config.toml
d_mlp = 1792
norm_place = "pre"
qk_norm = true
init_std_down = 0.0434
lr_head = 0.0053
decay_fraction = 1.0
doc_mask = false
MLP neurons of a small language model. Each row is named by its layer, matrix (gate and up: input weights) and neuron, and shows model dimensions 16-207. Each number is 500 + 50 x the weight over its row's rms, rounded and kept within 0 to 999. Numbers have three digits each. A neuron's up and down rows have the sign that makes its largest values positive.
After each neuron's rows, "fires on" lists the tokens most often at its 100 highest values on Wikipedia text that the model never trained on; "fires after" lists the tokens most often just before its 100 highest values on Wikipedia text that the model never trained on. A number after a token or word is its count.

L5.gate1184:485378444480474360393563488582502406514569584490498536480489504532581501366606442437531475521447495547519550497477468478538541534575538549476419531455432432474493495500425522508485563520500479530450457470528398473451553546406520527517532466494455551461591491511523546480493558541409487477519483491523479422505440537493611574546553541468487500500571450544581500546469463433506489540464552577485535527547484520558395426520527476496516542458514548573575562459430477553492462545500548563550544454560510410550496497504502459480503495559517502446490515456421533530566516395421485461
L5.up1184:403476509478440525472525474495549540478565502449500529427508408455564537571616555420507516489481553523501561478601522528411513458464521545496509607555420537458513490554519396438471502481505480570549483516394479469516531452558449541525518475508566499377411669463456501465551435472462471442622491457490505527451544445483542442478561551538463502569533509605513461514466498546583485540502552438496432459455478476451525518431418527415577432401488439411496413418628507389489525438526567472422503469467465471571529451617532457530446415448494503514476362501522389527470525550566486533
fires on: "0" 23, "9" 20, "8" 14, "7" 12, "4" 7, "5" 7
fires after: "9" 71, "0" 25

L5.gate1219:608465495527561449628560541524522553512491436537507557489500521550480606495502500483508423468470463531520491480559468458478479435501604563470560454619523486453469507588514600433547453448531497492598544433450409526504577465510445532500551569546581480489510542446492573516546483421547439473529446503537525404472486566536467466493543551437498519589491504482456531526554589562425495521478412486427475439495472455500556562513429602545507465436487472536526459503400525575513524557610434537506402476456546472451451530416489474545517504478420474466524478453517549602601517586573557482
L5.up1219:478523463444503597392485514553540583434535544522567527499426494555536532473545478490621393438446516463511473492534598487485464509510539568543363514562452562481440505492576400486498450483498501493515650443388481478556523449459486551436498479484481559418493507413481502524547403414473503594505514507538593531513480502481503403420536465565468494493528516493511502471515480442415574530461410546399492479442549431477507521503515483565499463545468569556532443518550480659601535603534501497373495417520478469592522504491530416519443510489547446430484542486448567586536529501453588567
fires on: "7" 20, "2" 13, "4" 11, "6" 9, "8" 9, "1" 9
fires after: "9" 42, "8" 11, "0" 10, "7" 8, "–" 7

L5.gate461:526461481462518447573432533489484500550530481538500551453542511545611473500513467503475441527559544457525600555503422541494558580561529499439485560578476495436402466589513490448507537585558458485530551508616473496543497448528494473451556459504521484388633554631485450480527478415498466460391516475464494458496480513450628506564519511502524487523657453498435515506528515443562505506523559430518497611435468477499438453447510432548525476470478553481486460473493564487507544482563534539403542381519462385489564434434576569522460506465427523466432480534456496425578553535463468492
L5.up461:405501513540408550479410489521459487543502500467537528605494415477607489517553483490478578487508438581554603521515478504475577502523565576557502552513449618550470471515404519517471472524462483496488494510563462543556522493529584500491531470443570509479484533486570446574536552529507506417461472451419411505463468495451502544542512468486469413556527511633489404521483467581640562435390646445561518501499515462540399474444537499496466423489499509464594521463526611506556537439581517550498511453565407467425539458488488512487481523527433567547518392548467519433496465447565495430
fires on: "0" 49, "1" 45, "9" 5
fires after: "0" 80, "2" 14, "1" 4

L5.gate1287:420532495493496465401508460476561430567428409456451474466512371369525419446491540492575448549540419460478388542550531558480433471503449559450544548484420488534431527617524536488537498517520401436580459521521503450471424544539506453490516561498431547562487458479461590520539522591557500525464384550438536494549426550509485509508492400561481492519532486535432595445550566560432479452470531511511523437555490463538505414469438509505473456415572443535491452567441498546524495434478455508525446460548547500572455493482482399467456624492460591505503628512456565530515549493474529513
L5.up1287:481461461474481480498447513495472509469556445514463482489551467537449462451490475521476528438586371572434436556506476598546421482454537536519426568416480492522460467477478475440592498520498485462561419462545510429564415486616435582527491505452469499509519644486417545534538540508548444475519512541489562535591461455479426522442485502560519525556566520505412559564475435502508517490396612561533519502461419433511532490388525426570481519482518539426527546553462498465524471551558425508541586410448536443481465547480510425436533538488465511506454457441570507555534562485459588497
fires on: "2" 26, "1" 24, " |" 14, " " 12
fires after: " " 59, "," 7

L5.gate264:515455374512543622467497507573430487498488462542521427480373477498536470515605535490514443505501500412551448518472494406544439440555537460523521482454536531558546457574460449454446483471453558483521521493594543415588502439455530492527447484445503477557537543483428613452557476462466583421436444459452448548547543557543501419570523472504561491460447443590419502519444533389488586417703488418466524500483453491478492442451534476534445532582514579468484493470521568443487490502545535494498477460546459462363532460566509582570452445515546465571520580514453514514465448463420520529
L5.up264:453488416603550514548480419491503525469518550469481457513488515544509482439584531425520464515494569537525449415551526574403433531508486484517546563540491531487533454481492430471539488476551488517544492652533566474562462499434477488521474511461497559446460489556519488560506507464555510439547520457510523449443465485442552468488592534503539544574445449544524467444510564541550507487511383525459480457484445549353559545392451497606456484492538554500528541479479645481406541497452556544531468531436467510486466462545533591594519383485519502515554431460436444531526514481449458474
fires on: "0" 46, "1" 10, "5" 9, "3" 8, "6" 6, "9" 6
fires after: "0" 48, "4" 15, "6" 6, "8" 6, "5" 6, "1" 6

L5.gate1479:550434478459489436570487370471500542524496583517510482512483416526478631401569510474478461553474494470525527523537574471521503612649501445525512427495530573479386565477439473424552438515440534551445464531514426503393536511441530588550558446434510558451436643526461623524497589524517528464468529473510510492500526519462608495510514575466561481521508469476475491561497498519506444660513466479411526537541510508456521520512500502456475510540564498541523450462491554562426559515516427541406522423564549485429534336453533544567489521533503518538512488408499533532474560494496508482
L5.up1479:479465530582509491537422442552510475492595562477569588487554558616550549487585460541524473607439497521488556422545516534459489514584517567527567520562448515519427544464535507440532440489543593513547464537523492423453481503397543446536512491493534477519389587509643546574496536508475517454508509425469541516514577617496535396508399533523552475538506501526462459530452431477489545570555440470531497558523559497512464530434465401505531509493487469535540516606550522481484595555537528534520493436518560540511490433472446497553439540440378501492515510529485615436373533556568622477
fires on: "1" 55, "9" 14, "2" 12, "0" 9, "8" 5
fires after: "0" 48, "9" 27, "1" 4, "8" 4, "–" 4, " " 4

L5.gate625:559389512531505577526523493501537466493417488458502475490351504560456434517492558458542522538451607610509510417479433494501525507479451480505556434531482488561442539519419514455521550488576475454487506454524440450512465537555496486407563505490557590562500472522574461547549491515471559555514543496445522550546474523562483433406586556537505453568462521456557497497476446551525531379483534456521581478475425492518476453433562507576585556576445565545515455472491541464481467500444535538482437538465489495512533418503486519424493530490460547528546414549438567565502504512499569510
L5.up625:585454535585426565455544435427503475436572559581441526626398437502579444489481460436524446591453557496481581547492422547505462499465518502464512555509580533540462423384483462517506471460613430571527492510537442473453476505490479518454572520494402543519535462578475339521544509461556547548505585451421518500447604435578503478500446618463518466434448503499553489463470407538457539488432512501508473490484386551492431518506573512517516532561453593493474520513541520526440517570551504477509523561481528504498485326518540479444513515505482497414523447461465528466490441525516424407
fires on: " " 30, " |" 23, "1" 13, "2" 7, "8" 6, "7" 5
fires after: " " 36, " |" 29, "1" 10, "8" 4, "2" 4

L5.gate1044:556519493475542518457640585541546470511610454460540539458547380584442493514507540413468530536433564433546547487503540509485577504611509547448563501555486436562518593501465519477422460542524478485536440488476490555500404476439493451496504439493440514526553522480487472434514438393430509439443454471482480517408497522466517498484481599537433516553502464545502502589476513396464570545514516488452527473589565523510458507490362525463520521434477452532554550496543483457387576474435414499497466484448482492478487488473547471507488509484530511493465424551566465395472455511442558541
L5.up1044:586493431455557450463500552481506547561508542532557465505581443507441465563473534441503563456464485388522467468468424524520517476479609508485440520476442523615536440486472455511522544575482450404615430533363513553406492445505464481506464507466496495553549529469510644485482539510573530447494542536504431488465504439499480504413510551475456543448500512472340568581576505411465461471423466502563575549432502530601545503538577484507520445544556480510472598508634533517506419515453509530525490526550442474522511522460562466438479520546613560413448507549463509522481406534364486479
fires on: "0" 48, "2" 18, " |" 7, "3" 5, "9" 5, " " 5
fires after: "2" 34, "0" 23, "1" 11, " " 5, "," 5, "." 4

L5.gate584:520513485484497461475478501581514502471617549461503448535464610518518495459455546446502446443506487471501544422502602526411478459576500455505509509540616493513490461454500510454465463449515513460530426409512510542494467580501484510489528485375541514477549410507579577564500431471426451423569469575490567517540603526456562539424473538582448430453564416572454484536487515467509525470489466473474522471412499610543483463401514520545390549586466510583637527475521466514567521674430452430530459499411456529498562472548528556498417516554567464475486481560454505518439485506536456508
L5.up584:514492561582548429473503451497575453449471454474474523494573566571486521595468469350440501555512562470574497462532586515476460634518561536558561488497461482419547529501448424461439511540494470438521452560507471472473589511516501386498555519479529513511547476476501514531592446415440505473588576430494517560439589462442568499469506566536499533519553446483536514410442498436526466567493474540485499537452557444461424490488487485517560489481452536394487543384569540507591428518451569513559442568634591524546462566490494563508482434597530497451536454501431534513493527441507498492
fires on: "0" 28, "5" 15, "6" 9, "1" 7
fires after: "0" 29, "1" 12, "2" 10, "3" 10, "5" 9, "6" 5

L5.gate937:547385448486520474576460506402602446506443514472487527496386474434518491459427406496484523553556443520496511513494563516437493495476478606496481515547426463394481454561424546421541477477535565489555486580585563482532523479517440459509485425505530405437601465583604583538442479510579477444549587592514508494362459491534430524496559446519559519515487488539426560665622498504508501552502545452547478481583457439497508482477461530515448415574571533441425475510512504521555541412501477523495522503489585416488461498466462580397461443412489486504499455493462460494567476469498444441
L5.up937:461406450529566537501380557395607464484518539533525528460500469480507503495541371464531529416515492520530422473438438536492544543487438478542531556437545556436516455441449406552531513474395522498472585563494467484530539497498490508502533484511509501553533568529596387443597492523490532541485521573554518454498527571556458538440546577430507476500452510476487533566577499523544526491374447495470495496447502412467520500538572490504433465514568458458471508490523450494543480424584471541515440501462494524648492493439505559471530510459403462525557471511497486508470487432580514469
fires on: " " 57, "1" 12, "8" 6, " of" 5, "4" 4
fires after: " " 25, " on" 15, "|" 11, " On" 6, " September" 5

L5.gate1315:477561473504422428560470526525431540497507582457543572511531435540528537552484530454507391541565542507536575488533481473520542565454404555508552488561453489478460533453445573501578575516409548506533482594563491355482599490501504478507509519479485503458499562515559447554506501453599461569467499455537473517527522517470504455577554501504509473495551531517480475491472488483559474563559433550512415514494499464365461537529564445505565533528568527532546597452469571559582557591567511496458523503546407452400582529484502568517548511448425517462415527486442547614473492506517449509
L5.up1315:517454530520498405482459560555585536441564491436521538503526494448524510572526483559529507524515508477477601500544415486563589442443575609484642552491507461496482439541443544453570428570573523525436494556538502406542494505529558477499499473508537455486466545501595480485539568535558471545445539520544489564447608580472510417500556411454492436506528416533468511510489441604568553617451392517524478520557497544478516473533527537456575637556487500477467569541470543493467504460541489575566531475467508447468496562467471503531477500495515569364529487442537540448506452509467506537
fires on: "1" 32, "9" 28, " " 14, "8" 10, "7" 6, " (" 4
fires after: "1" 34, " " 28, "8" 7, "9" 7, " (" 5

L5.gate517:440476430513489471495463598388490498542543463507512486470493488461519508511505479503513425560463561457461554529451466555360522546502518522577532513439505489469538451499459468578492440517473477461538499513458495531540535513520505591442465475540541580471557503400587441537553527458531479497512479358482481570517500492513585488465550509523512470560557443526482521555408569551377588542524527503439460614530557542486435496444494589509475484517514422598445618497503505435553559559595523487506472444548425429478543487387371509514450551596472520498519586511429440554453547494441582507
L5.up517:491504580552419502454485591439512527481485496456496558481469509515525503526587514510448417613504550503625590603449482553519518513466598561473458517528444527454576478571486508556526447481490445430471464501549454473543442481460448526431383531417505439434442596605533469439499468514438575492512573524472534535528494471519569403454537449513524449580527550531545503445446492522471480446469491463522539532484467421526603504521547460458494478560482463493517466446518557438528385469535574510417547479521431552488550532491454561569480515427497541400514470524604520480458594542464503560
fires on: "9" 23, "0" 22, "8" 20, "7" 19, "1" 6, "5" 4
fires after: "9" 54, "8" 28, "0" 7, "′" 7

L5.gate1409:594507506430608488417517485533437474549517477504531537499528489442458404497500500485520462425524543499499472488437559502455421504449492542482535533321454513483495550506475423504524491498473542524446495557372423477492539397456568529459499559509431415574555464569495432454467414505451534538522550484539604577492481545501397497511384408509549548482562521482408496462460463523411477479551452466513557528486499552522536524415498446429460520536505449492423574483566451490455473527385540566550465465541536509629508548507504582508492495465424484512481529580464508510600461564465476535
L5.up1409:603547513475500491490506419542476483455453506456565485501460479497460579473513468551546506490426523417537600596558578457492477553490524552533512527492488430500522483489538504420475494475403495506415503521490376430454485520476560442534530589509522497515525484521528405470490443549491435571355477475426543516504382482560443469527531441496472575465588464462497587477474426501488452552469475494482577556552360603590452528426466472476407553541477507379483531489522497549432452498506504457525455425535484689492490453576529581428509482468466487406503398504529455536554465539424451403
fires on: "1" 22, "9" 17, "8" 11, ":" 10, " " 10, "4" 6
fires after: "1" 27, " " 14, "9" 13, "8" 7, ":" 6, "2" 5

L5.gate1622:524475460504702483464518445529547577442470473471512495501399403455451424487556583471558575447452422552427543466434542514437522441475484363499518468544459502435537595493496547518538514480542492483434492579503566578448418578524487489473494510470510465515522435494523596540497361589525414449498500444490520478524473470499450507510455499607511509454459617335547512442549457546449576592519423514567459445496509417504491594433532583502514592552572538538483415573570465477507502506495491523461526571488486485509445518531502470556533514383468491564592469549474480518459516535540488574
L5.up1622:452461489456491466460492450432431475446606582537528534521450469538583560438482451466463431491543614428514511496431579415524479439611445544561494538429466478491555430518538481415504541470507533425478484474526446526549445543529583557496544469452516579395503540555460496447444441410430488505464490528469515431496512513533538402511466531444487518459560416499543617540441528436451578479518493504464495455515429421440505510389489448453518496515503558446534501496537428556473497603557488503559532491572481397529559393442525517453412534507540470523438493480473506479545495499570505525
fires on: "1" 21, "0" 15, "2" 15, "5" 12, "8" 10, "3" 7
fires after: "9" 29, "0" 23, "2" 21, "1" 8, "7" 8, "8" 5

L5.gate1534:460496469468581442436526528427522500533527613468476551428478532454624441450421535576463473472437501428419549555421549379528461480515527479540506437429569527522528599523442551474440445533475551443381460385463556503506480511494522395533500491505434485486498402506576507383472493459382446525576489542497449590547462503501594517554525483445456576434409455529504469569455474547505516491487588554387579442520509452505496528387510535404394567512497567509409437477506440593537558531484426464533531505450493498454484567496512477545456508528489490457464410502501457476474428473577501488
L5.up1534:488426521523549522448498507466553526490536566439524482458458474473431444544518455394567528475502545488550526411541595542457476440535517405519537586562589544490449520487485434488501387475468516471477505611423465427531406486382490471480530444495481542484526470567549501469446593536590507428557569450500518410487465447522558534456452522509526526556465518514561385515478536527478546567503474462509370417543466444486513660401534503575479420490583499402509435467493535502448485494448527444528496447397488500414503526562485505569464441458552497444513495442458484472541551499524465474
fires on: "0" 41, "," 9, "2" 9, "1" 9, "6" 7, "4" 6
fires after: "1" 47, "2" 29, "3" 17

L5.gate565:515495501575521520490500409523484479418527474480473541605503516584591562427464425575459495632539409440437534490603554514439517528562527509413479508481468518409483515560477515522554538452495491432499567427478483373530467555492599449393555554474499462563403484494522511483549599494561513442461437553454454462490541511496503452502549401465598507589516567462527568463557587545536450501425550532507526504557502519463508565476470362531456564558547401481490536545487553574541528459515487537555474520526461426497513502474429591529494498440431512506519504581529534500519547452499413513
L5.up565:441542499533494596501574487496465545488409462458516519489479602529536491459413433512530463417474425490554432445538635415489544465529584513483474597408519538568586483479456516587498586594567446470481506422442472475535547565544493481505499495482545489505519402498549455468395517579575583414465476477458470517474422586481552473472547528516409521468476481485513480577441449502452576429417592600452621448424441588510513512511549467444556575487553497432458516487553464510493435497579518520575504559519482498476401494480449497540463514536448421539450478600627568529602565477488584465
fires on: "2" 23, "1" 22, " " 12, "0" 9, "8" 7, "3" 6
fires after: " " 41, "1" 24, "2" 21

L5.gate17:384475487471478424581534481576503421443434530463610606547487477631512455510440508511448607518574521501495537454510562468465600443525443497492478450516486509631458539441532509501474489448486521451649464528546443459531435554508407454469521533524499502456469564551526533508531584443507542505499462515447520572525521490533452477471464517479485477456493494579568468565546501437490483513540427561549461478583525565564522544408450515451528532615423464486372530531512505554506432470451604497534436519492445448550582555499551419494456485456502525591527492599417621540523468467425539466
L5.up17:435514522562497662465486491531535541528556532568395413564528518515567537507544374463555481495465477566380449536578509488463553461577428546505569476472524550566527476383486494519443570519496447518512430449601506487494485550449486450513548559478421601504466557530511475489469595461491521612511537462551547518585536482509574525551572459444516461566529497473539479529541487557445473447534428466495601477463494600475563524461492516495474462599472519508537479497537607511516526508557510415410501485460585473583499550548570543524509436531503477529494502512444541493560403459425553376
fires on: "2" 19, "3" 18, "4" 10, "8" 10, "1" 9
fires after: " " 27, "." 21, " (" 16, " −" 7, " |" 7

L5.gate818:542501473479542501503529537434527505479483590403410476528465534472519443422494552540562569511466464499536562526593515518483549514495469467513464460533537515383464435541552595555527482472412542378478507463525427489484505376507444500491580524602486576443449479519487472553480597513566447529622484531423482515573441513516539506530527509561514462499447458517592507542476459432498516583473526493492515586578567514486530600499541511439493502452555515401534548486504464597493487452571482457476429500481533498556524539490401540538462517493586490588442517491404542458491502472540510595
L5.up818:508424471462532494499526458439476472502527559448592466526452481427484482455512533459517629545465581513530487512546523467544450571470381466536544485456388530352474392577516573434536478525595624414491607509495466467606564469465408543523477492550521513478481445502543473486471502647465479506566503573553458457522475516522533455401468448561318564501469533520596471611418491442460460585514425503572470524508421489488515519454559559444539584488464533538570565502504525506452591474511502475436470551541519515468514539481457465526420475451544513530460484453423519534511590489571478510
fires on: "1" 34, "," 15, "3" 15, "2" 8, "4" 4
fires after: "2" 50, "1" 23, "," 7

L5.gate1640:473584529556489529453491538535556510528432529520504493485527447445508460441534491449612447473496415455469562532513474552515429583538524457448489399457431507478468504453423556597556492494473501464491471538479497464487472429519409438389469565541497522495549519476594599568484485447521542523595431579441507492513441569452430449488463590486530481506586419583491500402513530497400487487381519560536467442442494517441481441478501516460489481550520472469488527490625466407575672546527558518393417475569434572477493500449571480554503555578462510568582527461473481501402499489486554550
L5.up1640:463536464465391526439415542476487578520540435447569461544436511580439448571455491458530492482546477520483597513533471504537514523496467418524482491547525476450472536457506461436442513553394440409541399581539518478564473483460485546492563486486542480530525608475544531529475440418482482553543495519507436494502426671505462530471421558571574530499479524471501581566446576493447439515501445521473458542471451580490506508527401504542520525572503445561524479540536557455553601569433554559520514576572460605566522589412592505385493491527526534481465492479474477548504487455495506500
fires on: " |" 48, " the" 42
fires after: " " 48, " of" 15, " with" 6

L5.gate1004:546494548531575539426498486645445432530527465592486454555439524407620501484554525571519484581484529432562489420546510519519450502523405426572558461542526498483501407533550540452458497448451518546534548519588505499575509440490528574538422494458519521360491564470491616458496505564522531486491500528558433478535604518495635553576529468466457525493540419620397399458552472457559523543564383490444496516547562560503472470476549481562467539564534592557529500411463552351390629538515586514528480454592411494451574563499410505513424412447530500619575540515457509499509497449462445551
L5.up1004:462537483394516423555540560618445482533533481574501537468557487448499486519562578500589535530477496507438472494518477471524552475584590453491410418528546543583497507535556464506407470497519458579477514552490459531487485495533441543514505415531582452426469556442500465408538427514518472516443491536464508489577543477608496563557491493536431424429533453493445431438543482515532462547520512428562483548452538556503570482554533485498531558557467471546501506456540506495428567502535455436552493568463520425565568421478482374506535571592445557538514445460507457408558486476557512508
fires on: "0" 35, "9" 11, "6" 10, "5" 7, "3" 7, "1" 7
fires after: "0" 30, "1" 13, "6" 11, "4" 9, "9" 9, "3" 9

L5.gate1531:559502482416519471533514512510541436531545569518491516477431499487513545470528570549555472586489537535525595543575547596490577558504537520485468580503478471369431528472543446561486444544617482489488530519460502483454502521548542511487484654469530439474516544497436517539556437454561378500491456631518500511483478557543526434560487501512539532575592525493499462524394589530525462526505470396587520573514469444368457400449513461474470473480533485595518532476511506527444456499572493478418480502577428495521412514483494508604484508422474506468450453542424459530530499431547492549
L5.up1531:515467415477585426472491578472572447474430463518462474386562488463527481464452425485450439448589498404564558466495547482471472489478652588480534487383483489544481549530497537492431540527589476469556477510537517551459553454555479478527436483472512519484443472497494414511432497532543505423418428458455531406566403490540502568520557408511473417485560486524510450482454429670495487540616525538497431498499516463525562437574593529536556551490536430441524491431471531537425475520494500473499479509476485439495507521439505498578453538584367450522597517492490430573594534497486550498
fires on: "0" 21, "2" 16, "9" 13, " " 13, "1" 10, "–" 7
fires after: "2" 24, "1" 15, "9" 14, "0" 13, "–" 7, "," 5

L5.gate1159:499521424554400455538534589425504389433476464520475385518582483616503489414489437488511454442484475464473493437483560401487551592534474448427529497519472507467459569523512597430505483502495567495451414439513497539473458526424548537550568503530539476499541526590520460408562555564580489487475471511518506447533491498384489524486555449410439456540542455508477488418426465514550542571422550493462479487432511419448464555473486486515541557403486480452518492489518422542485595553564522584471569453566529470541440421498462505480502502529514411491540480457564594543493593504510621480
L5.up1159:451516621584411433433475522500525558481569528558561597519500545475555572561469480585459410472534563510450490463446507682396538491609493610568481551569512444466453489498484560482514464526423589566533448468463513416495504508553489527473438473489442444528425519580474422484522464532502479524371503544453537483531551580530469551490521514562480565480401532554448432533488528523513549515533518515553445469473436493472560490492454515482499571483442479498461450511462563577433396495558408477485515513551475469448423567482415424458545580506540482551532490506514439546489549555535477522
fires on: "9" 78, "0" 15
fires after: "1" 79, "2" 15

L5.gate1225:543451459474498520432436489521517498516296451535492448495535468499484510515479478498503498517457505452563487528484467480480630531486537622552463450478486507490566460574460467581497455505454443537465587573541562495481483485503504431509505447590497453502488476464601486566435514538493525530473545475469543484549495447519548503499575559497600552456558529507495522554465575442446550543599469466445479454541465495501544518468461459580477539565513490464553428437437584487530518488484386486474440354470492477567466466496418449558483482435499444538475495589463394519613467448503479530
L5.up1225:452533550441454437426454535520514502538442485560388453572431461546524428501526450490509507603493503531566518462440433561459541540488555517458461482488593471468454505566484531548499496497473464525542493578530547514466551454414545371498510446566490463419536424460525469543482582490454439437566504554456524486488470462445480516496512474459585495533533504480440586520605544499467470455570514566534559539540565461471448357573488449528571567516490432438559436455493562473520568421577487550498549563503527484523515464473343523497460413531510486495462515570429392511509522540433386496
fires on: " " 43, "2" 20, "1" 19, "0" 5, "4" 4
fires after: " " 45, " on" 30, "1" 8, " On" 4, "2" 4

L5.gate52:496592456447452546438473533616434496568499593486439530486481520541451466457575602473421539524495458476531458420468505546573572494513550477531487526564473468477469442553464507513555483554506562614509498539604549466500521401467509501534450523540497544449528470518547511480450510495547451521534512527578545559608493621583546576577427551419506503474555553596536524472534496512468491542447486491409445522572503592447474439582503490456545522509496583535572476542545585477518477531525546542481488497495435472474433458606525496483547425509543508456539483533529477472472373513412537486
L5.up52:462459436374578546478458400531530502590434477481438496478574515510482486558485561403425389532537526459570430460516471613589563547449503540607491543576512529467440584472477619577470478458525426504562529511528465510443469460503465514452537453505564502534547499475506560529545547464508512519560548562464483558532416462445549462587471551545533539576467457419525518540549555503482401538474483507562527495525427529541435536511497462564529490481513513458432499460548464540524518555515433464462549492558467515454483573523507457523451514475539416520458446529424482543493492498530472454
fires on: "2" 66, "1" 32
fires after: " " 93, "–" 4

L5.gate1239:497458571451455441494470467537498482547461558438511512572521511565552579507522512505503457443547508524498597474583486607447520591559529589420409470473583496387514532477418481504607468545427527480470515505583540319529465579498514537464502480416446479486432523547498461480436482461463416512487493456576497452521505481502553502431543492497496484551551536531455496430428510540520446553543535500426555449490538447479491432483433536509566509491518546601558546499604593496627478574501471599464455421532568495362449513474508490521458486430560479451453477493542541541498563526405520488
L5.up1239:461498512337525427481417472451467496483461556477536378583457488553535556453507548524507467465451464522486498436643533565485519508514590470485528540507522499461428536477468377528498545455488466518604570528485442439570481500458479497487597538375453502547413539552450493445445579521556488504521525446650546414492504407523500467485481557548445516533497543536448437489546526478515442500470504478525530483554499495532550506439489514500593535501468525548486552510490457513553501592545515523467368411405554548438466539538553605454411466481569420511405495515463530502491534622472538506
fires on: "0" 37, "2" 17, "1" 12, "9" 9
fires after: "2" 34, "0" 33, "1" 11, "9" 8

L5.gate549:516519444490546430401577491478445437525500492527510436489427496529421439469524553469465469548493587467462475453521460483516548426519538607580518494492453518463495508518474459526466460516516400551493466462469465516562443476491533497517532537439480482484409472445536565513502461529555501483543499469418522509471480502472579477418529491520474547489488526499380402526463503469490565436468472441467516643478516454430529558416508616505539489457517519517509467458407545528507540558498490459462441444586531512580525487481450399589461501509611522389549562367533487482480394480485474491
L5.up549:442533486500472448487455543549551509480610506514509537447614444449453489517536508462464506558527480557537507488456484495537524564493446405439459544480475594498496456476537396504474598554419457445453599539520546453478541441529428506526597419546509476515440612524555473463482476459524436500483447473512547520483538573450554476423578499423507532529538535526483464614489501379550517487457605531536396494427452488472513443499517409484510514550481465479529644542529463501460418481521562489545497481520584476572477513527482421466459502384485535473463470532471458583485474501474477541
fires on: "0" 37, " " 26, "1" 12, "2" 12, "9" 11
fires after: "2" 26, "-" 24, " " 24, "0" 12, "1" 10

L5.gate922:457464490546476516518538483500492598501628482472465490496449474452462453458542581483473529501502480532548522559392462441520604419613568476449460448564461532473471475509476559536474432582411640471558535489499467495484446614544488515590425612464449519463477527504470494436544508539448465436471430560481395493483448518432497575474410533481545664529494551459403513514510498490550483524562445481463461451523520585427565471465509574510522514528577571479562451455459512589565586495451474507515496548548441492469503498450447490541556417486498499458464515552439523417513534508535536553
L5.up922:536393471438479465542433489436510559574554518558465479562491504463404470526513496483503661574453519484515486551645521573465505519523591442531510413514478524489483467512579501464401552548515501423446486485479419454501450573517493473546496453438493531541453503530536529483495492615591524439517611538506458447465585569504390474470444536446554473519428479441447484473544448499481471540453444417483418514479552574531435505417561457482450498500553457570571570498539486448588463499527463521474440594512552525463580495491477387500479519542537543499455613383478490499385478575521519499
fires on: " " 44, "5" 8, "6" 5, " |" 5, "1" 5, "|" 4
fires after: " |" 44, " " 25, "\n" 6, "1" 4

L5.gate1740:584511538468484416506518557480483434523530540546492554462518474517422575448519555487485450530543576531536504520466455435502536424580451511444482467483534468523506489529475533442549520456539543517481510452545584510492508480424476509528503533374499482408464531551512592536513505444515372600468515494479524571445386509491455591475474475478516492492536467449465520439448433535594520455577431540442530432572472504604476433471524528534515603431516517511533499488556512593509600481505535501461456563598492508409477531480415451444478495462568526423535538570470466531445511558464503520
L5.up1740:474530590448406465538436520412538494495405528449547448573517552528540447456554439520535506516475470529454482498458453536470438454442461488485599531560515514502484415405506501568491474437606532518522447500481464511475492564506424595489546494500445544568472496531404557427494494511497501589530524545549519546507538514485488449541506483480390533447530476560576460517512464513479526513431500454419567390523470463546531561541512536480481495547596507418507523540536531487512537492578532470474461525465451577574520587441431497512496500554572473434456458500585632497411528484459519488
fires on: "1" 24, "0" 13, "2" 13, "3" 12, "4" 11, "8" 8
fires after: " " 63, "1" 17, "2" 5, " played" 4

L5.gate466:588425518505540495505503558570440514545622496585510476531546520532442525524510478430581517574471464452512481398575533529515469467555406474485455553459433514476537495452563483532532424501443591448541489522457508463530412491533486431494405549499495523445447547540552512559604484483508501463512525407472543550522562615406513514446493438496556499511529467485477546526484549598448510574515435539511588538500415515478580523473447531502398589495457467508378556511601438454517506519571397512624548556489449515444506520489459568509434474519511531423507535485525447519497425483498487406
L5.up466:487472507540435529556482481439453472564512518548532538511441535492444458482467503455596570591401521461554515408501553545609593580491456521475462515443406489518526540485528463542554472501446496505475529526520422453455471458468495482572455562470446430387489551479458485525521505552510536420452478428520538512502415611447418475448569546551583597456517449536448571478543521561524524437445526502438589524454475465463490506559467470536420425483462453530442529450527499405385499549531483509491472446438535560486431581545489506548527487526509459540450518477496423587564513522507506485
fires on: "9" 36, "1" 23, "4" 8, "5" 7
fires after: "9" 39, "1" 28, " " 24, "0" 4